Weights of a small GPT-style language model, trained from scratch on English Wikipedia.
Size: 6 heads of 64 (2 for keys and values), MLP 704 SwiGLU, 19.8M parameters.
Architecture: rotary positions, untied embeddings.
Training: a variant of Muon for these matrices, 9192 steps.
MLP neurons of a small language model. Each row is named by its layer, matrix (gate and up: input weights) and neuron, and shows model dimensions 128-255. Each number is 128 + 32 x the weight over its row's rms, rounded and kept within 0 to 255. Numbers have three digits each. A neuron's up and down rows have the sign that makes its largest values positive.
A block is one neuron, or neurons of one layer that tend to fire together. After each block is what it responds to, as a language model described it from the Wikipedia text at the highest values.

L4.gate160:162165109112156072084092069128094090149108087132105157124084108161162129098137084171111168128101168068194131154132101110112100123115090138144093087132127129085160173138120118101139137191163137121139079152143129100129198136145088114137159134198161162182089122154143152085113170095153075103121126075172175090115118116170158134138113083145117129053168145114163103193133126173129183155100
L4.up160:069155141119131078092119058112095063168067144127113125114133081118184143104124105129085136118117169142160086140108144094217129109115094116099103115061121094091095116098138101107110197101152159123099124109141144127120136140117123083135096135140106087185152097141157136101189073145142086163044111113171215088139094116141145123055093134116151143088152126172149097160128143073132148149105
L4.gate256:108102071145123163174063137103103131131081141100085101094111072125104094072203104149140116061024180140131109122136133106151109135150127089130108071155106130180138147124114116101093113160198140175086176142146109102140128131069158182067151139160160127148155131137185116092062064161128155163069093076121115080096100131098124105144115148171163114103115117171178123200146120134120144153132
L4.up256:120124125137154139166104150087088125186105093151126140129110125124135093102157148083122080077135160104060141113118154087101117173048094136088107126104115141225132104129076143140095096144129136173105128139111111158154149150118109187143095143179158110098102166107123094118122130093146127108112136103123175104159088122146116154146121161157158127107135142112151142120114100153115162193150
L4.gate296:117105094112114140086135172181117133173073122111121094144118124120156123129124135131172171113111139088173085158088095092112125166134093105100169110148088129113145155138139139051117153216158110177136125112097141108105147074136082163147117128102134134149141069131121127146101092143117119149159087108180184111161132118223113127152076102175094134098121103130105111130122158147128148132144
L4.up296:138080130116118080114104164152137134121042149181103146151121203170124132164161112160054117069143167147059117110128115121112099145130089102085148151173139118117198145146125151060134096124098086132142149111125116145118142130114108138126114158118151088117102116114174142101149064137093083111125053131190172095128178154133128138127078103164153155093124149086167158134125149164133081157125
L4.gate575:105146157115142117123146158147125138147118182157170145151071059160155124134107092175098151115136129187147142143185092082090134176134101108171098138109137107155136064105135107211112137099135109134134078151143101068142155174132141127134108151129117195127153106120108094157135157132139118168087110121166114104118111098087165078114126135117138137084159198116166095102096162132085190079064
L4.up575:119135117114149104131138113075155117136098132088149151154024111102179073110147127139100157116084096149173122136146097100163123128114130138100074116109075126152078155105143113071171088135117119109104072138117115162131167149143144094077067125082139146150167136119182191160154136086174115139060111079169141150119113085072164127131141055165134165101086155163217052143134173129082171089172
Description: Reporting verbs, word fragments

L16.gate67:178081070137138180135103186173156089202156140172090203168106155124162108110098156177152106127095181130176077164169132143096167122077088082113151149100161172074160075095099214099123139140139084192133125128110152125099189099136139167080154113150139150168144156125116160120151163124121185131161098095111112108144139136135139139097116131118136128111132163126166069148086151114131139177150
L16.up67:179139162183081106124189173095174154100196144077115151128107058149143123137141139174132146133106164133152068117085087096110147099133114133168095090128103143137150105083088127207125084168143126184076151112091137123106086124138151118073109069128144090202094103128104100066176107117140162111150142098098061114177153086118140131183120092177129115124134087146151142119131142115120115184118
L16.gate76:075101152145151139100138093152110097108139181157158165159149101127080118092099106169145183154102123136151161122147144159069150087139093199098093177100159116104115101137109087130094141145188095132045117101132118160182143195159175156102121109175144114166105104194160065101056148092163221147154131061138117153114098098105121180140101088094092112101128116124132108176162105088093131185146
L16.up76:145133115140147100162129105129140070140192123137130145044108129144105093156170120145110148105129092063184117128134153117103109159111058159129087166097105158106136103131137144126141228077106193132084162104103136182045117105148073152119146141149085105108117117169145145202124162148140196117128059103116157096153075137137105063151144125123173156138105083129130133138159125145128134108135
L16.gate108:108094048149127076205151109091120183176126147092106146150099128144119126152129142103103124157135076159172102188158147162126092158093133125024128108147187140077159139185104105173115126108157154105115132121133156133109170116146130161106135135164138155138147134185126049150157137104156137121141138114138168154128137150062088105173132113185088191165143095176158085088174106148147172143127
L16.up108:147091087118133164162187157111165138168143139115111175117100131128114114165145183167105139160128112107141065169160141077120117151058181149116108147133093108123157175072078129151080117081089154195082184164115137161113078101146170122070109103145055135114097171050076110152131104096114160149099164135128135104120112166101076153156176119144084204156177121157142109126148113076138120148113
L16.gate132:089075110067097143193119110115126139118191173113126163161164114156167147170110159061117098135071122106139142110136161092093125121081145126156098141119149128094116095118128211110150116158108138176167130103111187077080108187217172150138128161142131114153161123116146140177112121109076186135127086069170125069137151151159155178152179167143186144160164156133156130119125153091153207133180
L16.up132:087120077081114100107119112137157154131139167034131145096211131100089131103131111095129165106127112131129140135204099182096143107117158145140127134131101116106131082126168142098083088114167162100152089112098165130114119115139157103179149095144156104143116130161101110167140131156159133126152110064158181132063065124137165113159118136155154146062134070152134143154085092110085105188161
L16.gate136:130163112186143106068096154050084088122127132115046122142148148069155159140142131134079128139056102135133114128112102096100142091097127138126098087125157119119161184133145163144132111104119138084098136171127099113086099080144174112167098101137129223141133157112113160110120123052126128179105186109106124124119137118139099128160177144184066198118173157220144167111142131078143124200148
L16.up136:112164104079108152148164134143140123125078102129076136073151135097111098106129137166212106093094147130150116156111166089091144139164090146160146143188128071156104122175128100138174150123120104116132172150091136082100171098181148164171129080158148173124143183149152141177085129070156138092112134154155099101153141163066119180050083094160145172138170123172113068186163088071135117105080
L16.gate158:106160113098064117102132093114128167140129151101128158136086148111122159188115090159132120143113181125103120173078130135052117118162126167124113181143102124101146142152096118151106143114197110153203116116100109085115171119099151073200141125135112158140132136130183182126144139161097102175120202102157160108163144139137093100095153153068111162125086116109187108118134133109110150137152
L16.up158:115101116090082124086123124135098088094123081088087161130136077155163124164134156145092063098127085137110118074065178110111149128134132118043129140098094079156152137105120137186162140173143092146111139089105183097137181073166043160167112163128124103137129217143124143088149084203082169100121136124104171094083157095071118123144159144098133144131163142113133134134054107147114154086103
L16.gate202:083123194100169083090120089080121145190159140076117193108141092115055133093079172108109147077154115086118141109151091066137185098148096127138156129158112114110118185110131166171136116170125131133124103148126126096169126159178178107192139070164120164188139090130132107105105110118153185106104140156087187107091112105128202182201115130096196121138047139190108114108169147139127168168160
L16.up202:153086092109120173141073188114107151126137208102069115115152142109090197143126138082165125166128105093126143125104138066120106149114146095167116135139100124126158189102144127173116102078173151137058095128074089130107135114169158096128156093180140140149116147158127148115072092095141117104085122142103115184143121146121152155101182146188160110122070145101119112129134143110133136152090
L16.gate271:126190132090048122057135130176117120127125157116087152111131134134151103177164103135114144172092135143123163156112096101063160125156175090137124116120110086133160121129129171178115068147161102122112146129157135095148126069093121183181189103168113132129136182090123120160096151135182126163082166105135113119064194131083177114108124112159117073164082105147116094166100146138154133157118
L16.up271:121153092130142149106127164152126199105073175142065098137153125121119085161125133198100172124131152190135091128064165114077134126147133103164111153145113082057117106143077139157119116138135153127179113227135131067157125157143112127106142147143138125140094108085091104111115156046158145175103167142081140134158128133138140114131116149153156112161100106156138174117168119114084130153169
L16.gate315:134121103107075141132102108153155206151171143144152187166137137115173079191164100140130120063098186128113166159172143097136111160132134132117144132149148136122134202115152109089109128116147122150112126055157127098127108146095126173111099078129135157113119088087167151072131114119128164168122101111150198090098135105076066096101133167093113134132137128158183129147103129124154097127147
L16.up315:146120162124130181162141157114095065132175120114089137149122173089114167069130171144075190082132134126190094160084134081120167167168100126142152105099156152074136140092124100081112132198130097096121159128088155088122156113137090079141183147147099128089145127126098160160211155139098088115117148103127095129115093103127075170171111103153147149124118095115139113062198134178151120099155
L16.gate357:078112122125148149148134150124114111147117159146097147146108105082117121123173105145126190135130162120125113159131141152189118124106144106149103099107096175167106149080140098173113092086092151126113138158150079069057113138183089112170128046160105141135128204172050159112168075109082091137027136135137095120176104130153056139120145203132135106113119170187103177109132109142166123173106
L16.up357:157141182098120127131164090082124118144168138163097131154163132125088093110088178117153153114127140129118155086130091113145146151092086116200150119096120167149111129099188186171078120173134100133133139133144120148117179135168176149095108154128130059124171157144145121136099117097139093086086104116054095158167094121148155151102094072121113107099161069109108120153116134100100148160127
L16.gate424:095105149103103166112153121134130172127068168119135186194166127081118061136087157117116140082142123150121113181096122122109147125076091117079092127112154152119106124100134118129129132075121126123169183119141166076133125151096156125131084135209144108118151099088074185077137096144076141091146135168131156161090117183156159142187128164072075186047088188143067180134118137111146169160156
L16.up424:121151135147053123124151114138139105166104147104128096119119179099120133178089090128191146187020151152090162126121059092162143139170139140156131103173138114148119167133183125175181124126118090121091138103080171084105116147160118096178115131181137168099129115060178134139130048136136136084208174102138149133212150140145150154113160136143158112126126130158163107120102141100146144197106
L16.gate453:182142075110172090089121139100084149170132117134110170154090151117068153156129152177082116193112154076145113121112126146086237101122163155136086190112125123097119124166100152132103189146094132119146111165146154093139162124156110151134102170123175196154089190203167102062088095117132082142123123168107082121118080152187136103141129162076139135127138163198164136151178156123093100138178
L16.up453:195172160116179098124140142124120114157087156089098127124092172101112119098153129234156158114137159172132157104093109101096145154105120145196187149128120161172143074187112104155092100140169167135102134103165184184117124148131085150126143167100152171125094150128134104065099073168137098169153137149128125126156167111138135106102164141109124132176110119137148122106143138144130117128133
L16.gate484:119151194096107127138134138114116118091127172125123127112101113131135193086115138140137147091145144111101143144063082117142151102175129144178183119168122166155089141138113156120096125116121097112096139103143089111179107159140144081142109147137192159133066139142199179101108137144124106062144148174144161150175090128053105149116119166136155172184119122138180137123134135136099070165125
L16.up484:136139139108095109128122104100153112173097116177088180107157230156097117114125109121121092186128069189137130169133132124072133117128112091139173094093157069116131169122147166154121123109144168107112160191131157150099169086136117146114150123174159104114141102092138147128139096125107122183103065156183107076199132115102161161126151162106156118141080148115166150143165119086160146116132
L16.gate534:100195137095153103118118166160156103101118084095144076148163093091195120088185101137135168118195152124146140101082156154110147075138089146153125099144155152111077110160080108118123148180093138156120084134134111106128154126145123147213130114097100120084089059103145127110063111116167122154116093180121157085117162170121119057125127146123119108183146162145123127171154115124140165134169
L16.up534:100126130087063096110123110061138113135102085113096144112148153179094102105112110190126157139154184140129136145113132106151101144085177115144150096078123133146140137094118116118140168097096134112056178133126163114127114117110057120143108157106160146116095088161136132123141147027159097115078063104178134093135169175099159173112113144126146112111114133131150114103110095104151110099104
L16.gate539:094072126137163189140113172127118149108111156098108143141202120104097109138138148090125147140103135135111090131206106103148124137113154084091105088141127107149152115115164149161122066121151096093176155142183139076192131070103055108132106108109160160154123164118148120133119199126214097152196101118143135105101173146162101095163122158167166159161158184141143155125161125137090131179176
L16.up539:105182132146119137112113068132139129197139136102110191112124092072119115167172109135083162142051142187134111145118058071097115187125145131129049127164156124145155117200115162191122069148120124101117133130125051103148109142078078167117090115115138123126107120167139170120074110146102124114146159111156147152121139168176145099177104155126201082105122211128113104135117175133119053162113
L16.gate582:101123104147108101067143185118136130173080176076126138144133112161197154106111105146180130074135105089090122117103126105115110094154115100096119151173115139182120170155108087148131101085125071146136162116172138102148127183119158134150122132142138160135125082131176057155115114037140087126139103107090140084119112093109158057148136113137096122095165130169107106151123147070172118109096
L16.up582:092192169118115136135164121150165154146146123112140136131119151104100197145116180128166140117104054192149137118062070137091189130154134112162079136112159097105115162125117140152138104122092148117144120129162096083170121088141147141104162142134142115150137146175138179078090171185147083162140129118182143170183111108096134112124083136100076116134133153131142056127157125105158133165156
Description: Adverb -ly suffixes

L15.gate665:116171150097094135097141119146125157120085170106140102080085116104155070135129119157085174127088154180162162110104123141083200173115112142133198097117141118121129157085169088104156157082184090137137123187155150087156123102106101137136124146126092086143122119096191108075137133136122105117096134122139139119122141182121181068112107139092079131119152104090167109171136173075107119122173
L15.up665:112193130088131126116096134138111154058114114145158123088097174097151105145156104126105136114152175171163159133112101102103098132111136108156086132130102084149093130085164109120134191167144134118092101145114193133153130116095107186138119130121137097112145136095193044115107100134158120161060133076118139167120088180117170148153156117119072161117161122162115109177117126116109132165225
Description: Reporting verbs before complements

L4.gate267:139160143160063082155114137208174097167185193094161105119117171124089174099141144085191090075109083145133093170099158178103119123127111147133155123139160094064083087140062063148198134136142100125138163089110102146093141126091119172154106149137134130147143110134098165076154045132114121134143094100129062110145144107147121128131136112138128181144131101098150095139141101160114174069129
L4.up267:137154131138056140108119199080112193161171108110106142083164100148103123142134161121120177148133153176138118130107104163089074103122093157126132141145132174151108124143131174123132080123141111151125095133153150115138112139182156175139091147139134117130140164119078136125160178088085086082150084116106102073098204118115189158112131113096202132085086120156158101083115137072205124168139
L4.gate293:221163146108135127133137177105167163157171130107112127077130146128171173114144136135136089051118102133163133087059084099122139133146163122124082079126103132135145099110136081079096094153085175115097159145163132163107121192142120190191144083127114111158152142089122129142099096047097120111151141120147116076125123098105146115051163092088168118098108098134128111135157122149126185142163
L4.up293:137158130133129166058110145136136138162133109156142129094153162191178165134150107130103161167151130138094113125077160144122064174191097131109075153107089139150128118177142096120159062185036161086116098118112148134120109170117064136172147094172133120157179143133117088120117132117073168092156157111175134095101134113165142159049152077121159148102051102153116106113164133117071189122120
L4.gate628:091149181160127059088195125129153135083117083094094077086123095179109143167121160125139129121138154112178194139101130110081104129123130147150100141157056115126155137132140196110115099167090099159118114126133172148087102149136156139076117159159119123112097158132106163169103080087148151141128157122149072090154133161086153097187155086140160136075157188100107158154183129087145183184150
L4.up628:123109108127153097075132139132127116180191028131111161125127110133133149135063133127080158097141104104232110164128102141133150131152042182086135165099156084142117087162088143110181169165144063145149125128129115096090085136168088143086110042089139130161196108166180154120135097200121183164105071066106137140097128111143129145116173095085181131100154086219143134065134108163086183104116
L4.gate667:137086189110115154163152141194123134155153106148142161120175108163165128151078129124181095127114087113167160096131121160167171124129028220101118140160104106097082161082154203124150151152129078171103089132153131144134166152147116147123092077157138162147106151146103129166120116150103161194132138101105085100140138125091191113177123148091175104176145103127163128143142113100130167159069
L4.up667:180116193074115140169097157166129135157186106142153171086126131137164128160141159091113091103129158104175150117109094144165147131123096218125100153113045083142071174075092146154139110135115092153102072134099166106188125088129108136120074092176170143160125112161110102165126149189086154204118093113129124074128163123095167100171158086111118141126086165155094117138145139138174151180106
Description: Pre-verb adverbs and auxiliaries

L15.gate222:109112120102081118119101086112156117130156170078131121134136173135160094161119142099133142139129124151133161165138124111110156083106068153105164149099175182128196199164120149129108125149083108090154148178094086086103117146173189152113094161156108148142113154081120137109130156047066093129141124169090138112072113130178110155152166172094225141130091180081182111099104177099116105111131
L15.up222:181170092128100059130181141101129178152160184128152139107134142077120118132136137144144097138120113157170138162103097069086141133102167113118095144111126066055158157122099130113152126084108120097180172142093126136138078129214176135140037158110127214094139132132080146120116110066140116101131118108136120091083152035138139140173113146112137139063119091078115134119164126126105120146143
Description: Adverb and modifier endings

L16.gate37:085149055111112115111122144130165045120091095159112119155143110067105048153101133170169113145087126122091157158109094117149115109116127108166082128108103102116211118134065134168128128129151122122087110112055122113188145133136139128109084129138117156133117177117138099112139058104147149115126062111107129106111216083126097142135108115167126092130117160089138126152078124080173155114187
L16.up37:057128147139091120050174121135123051091153127127180123175138109115137127139185113129150089063143093124099075118100096132160071157121115124119117171117125101155139115160080144103150117131097136088127185189124124068158081095152163098127143043116194072157120159155054175099139090073136121105142089120137120114058143150147135159189149179147095106125120115101072125104175074149173129074145
L16.gate75:109081064111187066107135085168151131099106109117146049125173193083148157144138160157201114121141197176096079183165149125169158112122107153168067119118136059086111163126113147090051194072116112121111105180167144128100128142120124125174067151074151110196084137110110130123102116144128087115105095145091112117122132194151177100111137183080098108076142175130148110180122100151120119153088
L16.up75:160173107103082107080105107107150112120165133137160114120130075085143152099109131141121132102135166101191168150111127105171078140135101064124078127109074176149115129140119117149151133111158128098122172089098152090118083116125132143158091124150149134122082206157097056132081189142144116124144093173118074143128187125155100132124110197141129048167140103098115106192156155099117117112155
L16.gate126:172123138072126114120195046172139162139121148105134106161073123111097146109075080134161118136116163118099128151139131113093090122074077206114152101132121159113191120126122123150119112095154078100137131107124086106095106131165058110141116121165104152160160096079093137175123145146211154140141070135150169111143175153114193096053123125133151097186105066095132102183146125169107160118150
L16.up126:110160098133086135069136076158109190087101123099193098152129107136093134147117121093130180138151171134092088119175111151129151096103141119094103126110163094107110097113086153165083110174087100114163143112111105167159104129068074191136116061115109132152110140148116078087124151141146126121145122163149136140121113151198181137069055138120151097119152101092121082161106059137102189084158
L16.gate137:106141110054171170124120150127074170100105130060172119097161147080133121117087149125150204169038112114079140142106120076143146175089080086146137148105109166160141138135133095173120113100112119112103130154134109134155113097151107097118175134128118109159060115123151097095147144179143161164156094159182187102083101138098083143070116103150069075144142101128109136120163152062095097160082
L16.up137:099160122177084137107160121189181109114088174085059166159093166128118171104121131129157144157142130111138132145089145134088130130151136130054148075101125099107161150169140109153163089083189117080072127085132079049126132160090089183154057107116104099084108121057134111139077138166087167154069073097108135167064161150163124072085183090115119151109156119121206090120117105122111142098150
L16.gate143:142151135143122067100110144110154105139095144147063142180190153151147200150160148177141078162127133111091191128135057159070140104067155114124118104160102128078147125124128114159111147134170151112184180158212113135106167138165121135088106137179152101112120120125146134167174158078120110070110135148120135117085105075075131105147110106149169184093150087152164082127186135162141044126162
L16.up143:198101064241147122172110087142131133145145152138157168164113148109139099099091180067128084138145127158109135146168117149138154113091131119201116136149131152058159072171177147147100085103084095132163151115127141129118130090181112110161121113144096102121192162170178090201138109109077131160125123083127143120090129131096158150134117161151079137150154136138128150120132116138129093093118
L16.gate221:172124151140157195108126145169133131209157150121147165157145106126112115116134048084100113146127140169122097240133168134205148101113184155045126160107083082110096085100126140076150137125116112089120114143099143101102117182137082101120092161139095098103128129148214121146108149146115137172106089110119186168068074160092126108106082109155089102082141151121168157125116118096068124147135
L16.up221:113147076142157122123138170142165091154117161129105122189204105127115072172157099189112111130053106123114158174091125128117172105066166136150065136136182091102128169074113121107149089043123140124078082132098133133100137133178111099083098158172086127187100112114144137133151123129136168191120101084115056140098098154083143132145149140110127111133167179173114137122105070072128108103111
L16.gate245:093197143099067115109138061125152165104155117158180165122170190148152122061147167140142151111150087070159110149143117109072169172084096111098160119137109081119138142156171105158115148143091141125120163150113155102141159167094143138117143168118089172156120121084169070109124138141143082157180185083203170199173154118161141117098179130154110104148165128148180147143126143142205136172121
L16.up245:150158115084100102055133099167151093122160109154138204148083125164116155144135118166121119101170165099089130118170152113095161113152098079111070154138131068169110112155191101107123136134081117146092163097109131149190114115106094109142092112152135111154123153092169085118116137125147109118152112158186134174106134165101148080098061119188178170130124187186155139115114129098170076141112
L16.gate248:151117170108158139045120092133081116152178148112112152136122186094146111111115102133110167176171148138172120148080172127123099154119160059073109150154131097139100178146091085075077137109155120143153084151134165126103124102134148116148129134150154120133126184125098045132118151148153143154142170164100106089126141153107129155109077096115089108118122118139177157161171157091092089091157
L16.up248:130153094143130152125125095140125124135098160161106118126067042127161075167133082142153156111174063091161154115083137139110142125119126151150116187139136135175081137172132171154177116160156134104114090153178143110101092166173115091139108116158078093151142169074182124109102093138158129120097096110121177100088073150155180122108172126123115060158133103090153165188092080115140131135118
L16.gate266:108148152125142101226111153136121149150080108100158142154132095161116159109126130156160102138113192146151137176069136104076083130164166162173073085084161094113080161177120101153081150145183170133159143148137109109040152114115139089132151077145158110151224087103099161160119125122119117111118125132125069146175161114133153097097137154160158200080129137183077181124173115087169154193145
L16.up266:132169167144134120176192128150119165050093146087130122194096132115157130132066155118101128156111103121137093137077131125106106107116103126178157118071133166108136200169148060059057092138121161121113118105165160132054101138172148150126153182127114110104082094123100115124191107079166142092095115099105124170105110117128097060172176122112085145148116112102161154125085181174114159133158
L16.gate327:102178116095119149062113096158098139127141129130145120126106157136174079115135147188135129147088138155139131177116087173151090156141106069197121134145196113137100195140151148086122082131097155102121107084122171147138116124105115143091127091180144127127127213084119124180128109114106125192183122165110147152134101158102164113107098155139133132107131073173115092157079187155101143138156
L16.up327:097210159151144073180110075112117105104069120143112125101136125115155123108114162169149125128168155119105177177152088057117135124176156060051107099114156086134203148117156103050117137147080186073149058090095080129126119143148142159111162117180109129109162211148154144065110162099106114153130206180085154169146083138119134165130101173066098101111159139139144145162104083114100134193131
L16.gate394:107142136132085136126152069110125087116230102155096097124115122092160119120060103108102103110103148191172136147106137109161160096143128122084140094167173073181071130160138154149095115087147089093127129147115150135056136146143134111128121102134140143107194123099192158157114090110115167115117125159160115163165117178137163162148093135203139158126131190055140120149150092149096172105173
L16.up394:145154136110103123136084063136090112114115140125157159112132134131122146090097107098086147148054141107173173163116140117168091075148199171155138139183127137165085160136075187133081165100134074139112182108088148172094138095138169118158142124112122159114081064128112125149131142074151114086157174212098170156176117175103175118112065160092103107099122157121159082191125132168122106130162
L16.gate431:148141077104179163142173139099211144161081132061102171103134151117085122157136162168160139174118107137134140164162119139151103122128120094114122130108121139183110167080090137153073095079128105140161089189136148129106187191097248166138134107158162133167109142155139147129185152143128148142091046141112120140113128135097138114078119075173092058087173134091129136115091091168107183180129
L16.up431:137128109206090129136170136134131120118127094114128160154193118142122163114139108161182081193116149085087177136119091097116169102118089178141111085138109118133156115147116077116152169142109138163163151160093150159164087059115186128125128160112134089145140091125086145101083167102138138146139169056141109144125137164147121165108142178102199125064135084089141115178165117102121103082153
L16.gate442:126110094180121103232116141179182121121108137142132101161205154115088151132144169137127138142137061151194174120036124118139138114128181090136163157183213111179177084149107127134110118100143151096142112104102088129125136129153162117170131114133136068155123085145152158156099153073177149153104103093152157114156155131151135179098134128136089145079140151132121135115096115117118143160138
L16.up442:103122142123167165124097075137127132116096108126126151062088153156123147135177113137114152112177201156157143127132175068122138122160134170097164131127064122097099148125121073083173163145156138106114135138185124111099094131134087056145109109136149070105085071143180111128079135139118096111082147163108143152119129137165129152158069158078128140163105135082140098126107178144120136127083
L16.gate570:157129115134130117132148126130128152141152179113179178179145101106129173095154118178164109123124195102131159195142140162134134094081118056094112095154169123169135077147087126114075121126109095177103117160111081075121133127151080121157100134114121049105149081098178167078119202088132104087132060077125083138130116147135155082114150173109056105170140124069149154152127084165086147163102
L16.up570:131117155090101079078140097133118134066130114132176160197175117144116159084148124139166132128069132092108103180121101190100122174114132102061170121140173150106197107100115195151112129100127117064157066150113118092165110163173080155151179085190129156107168138188168129083163148144162084113153122190141145116107110090123129125115145127150096152136073134098152153106099155103069147152095
L16.gate636:117153079101131193134107160133125072177100192100116110091119163074160133098169102173146060104123178138124194215115139123110152146151180117133196129115132180117109164232079158091142197109120061144127118127116139107118115098162162063130141088168145102147122103162121111116142173165108142112060210149182149164171115149120098134094092155081154092092071134128101127098125192131161103112115
L16.up636:129170109161098178132090130163108120130063136141125140173156141147173195143157169125153120133166163170170077087083255103187116121106147120150182092115157105123164156118128163164097116093161168060126109169200126068124133122137090106087104091117132108146135081198147140128161184107083111126114124089096110163104110150090117142167114111104128144120133164124119103099142161140100106157137
L16.gate656:082115123044099135146142159166095131135094147128148089166184153111089129108122170090090145153046140129180122125148110101123078081137147088150132079118137143132157182145138117125190147141169094116169138113110103113098153165126146175139058107142154122161128104072119072107192097092107131128081113166098126099087142154145112105161116150160147114101110138110131082134099146142091099122167
L16.up656:137131083156086208103133133098164111160157049110136187096204133084110148121122124092069115103123136135151127147164113112135072091104127160114150140146093136105151118122111108173144128130116116124127126123108154172156099096160098134127030120156097144079094091118086126085114214052116142144124170107150124126109132199113144136145130161121065137174129090107124084172148107123090115092162
Description: Phrase-final linking words